Part of a small language model's weights: width 512, tied embeddings.
MLP neurons of a small language model. Each row is named by its layer, matrix (up: input weights) and neuron, and shows model dimensions 373-500. Each number is 200 + 40 x the weight over its row's rms, rounded and kept within 0 to 999.
After each neuron's rows is what it responds to, as a language model described it from the Wikipedia text at the highest values.

L6.up218,208,230,192,165,205,140,181,269,237,169,277,232,278,161,221,182,240,241,271,230,188,217,213,156,210,234,204,195,232,185,173,219,218,197,204,219,212,151,215,236,171,214,199,172,128,258,276,187,206,196,209,181,220,197,150,200,169,200,181,138,203,187,175,200,200,284,229,265,187,152,144,230,199,162,292,141,193,196,134,162,200,185,241,173,172,196,177,216,118,217,169,143,227,219,243,183,201,233,187,140,107,156,253,265,152,184,153,266,175,155,210,155,244,149,162,185,86,214,220,204,212,225,184,192,164,177,150,202
Description: Proper name starts

L5.up255,203,221,216,180,198,232,221,240,215,210,197,213,208,153,312,155,130,200,179,185,239,271,184,178,213,223,230,199,194,167,258,200,159,254,229,177,223,166,247,208,228,168,179,253,199,207,150,118,195,259,255,200,224,203,185,270,222,88,152,268,192,235,165,202,203,331,248,217,216,167,136,231,177,208,179,178,203,240,219,212,239,215,231,166,138,210,235,153,226,170,191,173,175,206,242,236,274,191,199,187,113,143,100,158,231,231,225,158,145,162,211,232,186,259,190,167,204,255,200,221,224,247,189,181,210,101,242,265
Description: Main verb after subject

L11.up1244,206,199,138,235,192,209,183,273,142,173,233,176,164,205,287,167,221,184,321,122,173,210,197,202,203,179,153,162,237,175,120,248,209,228,219,210,219,187,210,192,193,138,199,238,224,214,169,214,97,221,190,328,158,215,225,220,200,167,183,173,253,212,228,216,208,173,210,256,206,178,125,266,202,185,214,181,198,274,231,152,135,260,158,304,217,235,219,168,154,252,181,185,199,185,246,185,172,165,177,220,205,223,194,275,140,142,158,231,197,150,160,121,224,234,209,199,206,169,116,154,221,189,221,204,256,235,238,169
Description: Verb stems, name fragments

L11.up2604,207,200,163,150,114,244,237,257,160,199,226,130,189,229,230,149,229,202,211,274,265,224,208,195,210,263,205,168,142,211,180,241,184,128,182,195,217,159,239,151,133,215,268,181,259,180,261,222,139,151,176,157,125,152,233,260,269,176,174,248,271,146,222,185,270,268,238,172,171,195,231,179,183,195,170,263,238,238,221,249,246,265,242,219,225,232,258,166,268,205,274,218,157,165,223,175,187,226,214,255,201,197,240,139,228,165,159,147,242,257,223,182,172,135,239,145,205,145,136,196,238,184,171,198,228,203,233,180
Description: Proper-name pieces in lists and tables

L11.up1284,197,155,181,189,232,256,181,257,236,181,187,155,132,205,228,276,254,225,253,200,151,209,204,183,165,197,136,131,210,206,234,169,296,265,195,135,184,172,266,271,184,233,239,160,214,257,225,284,230,157,192,241,160,190,199,180,187,181,198,236,187,141,153,260,269,252,137,114,175,247,219,179,269,175,228,188,159,201,189,169,163,281,185,134,197,160,166,178,202,194,226,179,258,154,184,221,179,214,148,226,167,180,230,214,204,235,199,187,194,208,219,228,180,140,198,181,218,190,173,188,252,238,200,165,186,217,169,229
Description: Structured list and table rows

L6.up2792,215,232,195,148,239,152,175,213,172,198,170,217,194,151,152,195,220,173,260,262,222,189,186,177,205,176,192,213,177,164,214,170,176,245,237,129,264,185,202,266,180,178,204,134,161,227,214,114,256,146,128,254,202,177,199,296,250,129,191,189,163,213,209,264,250,250,240,277,231,237,262,236,215,183,202,220,157,201,205,252,133,191,129,176,287,126,196,279,229,99,193,184,251,170,208,227,153,162,160,180,240,129,254,277,221,195,192,238,202,157,230,231,134,214,195,233,129,235,153,305,207,221,272,234,180,181,196,113
Description: Main verb after subject

L6.up1463,227,184,148,282,252,160,266,189,205,247,182,198,202,179,196,155,151,172,222,202,202,199,128,175,235,210,192,180,176,237,145,255,217,200,177,121,134,219,139,245,157,220,216,198,259,250,190,157,248,206,169,183,210,217,161,160,250,180,235,161,233,187,148,247,165,99,197,178,307,159,225,249,201,190,213,181,194,169,196,194,210,213,225,248,158,219,169,244,103,200,148,199,197,213,215,253,219,209,151,242,208,228,204,175,268,164,223,172,208,178,199,302,241,226,136,252,153,163,170,263,234,144,202,211,242,219,227,176
Description: Numeric separators in tables

L5.up456,177,190,179,143,235,285,181,213,183,180,178,235,149,199,208,245,233,172,210,184,303,173,231,151,200,265,193,189,194,175,215,194,163,215,216,185,220,224,125,185,279,210,250,154,266,223,300,156,190,215,218,203,203,248,147,259,170,271,155,195,151,166,279,256,219,195,161,234,198,228,155,201,179,169,182,190,276,175,208,186,202,203,193,172,179,140,199,243,207,139,200,304,156,232,229,237,187,230,264,260,209,184,177,229,237,181,235,183,120,194,236,219,204,218,208,185,201,241,200,206,133,217,250,169,234,146,210,237
Description: Family relation words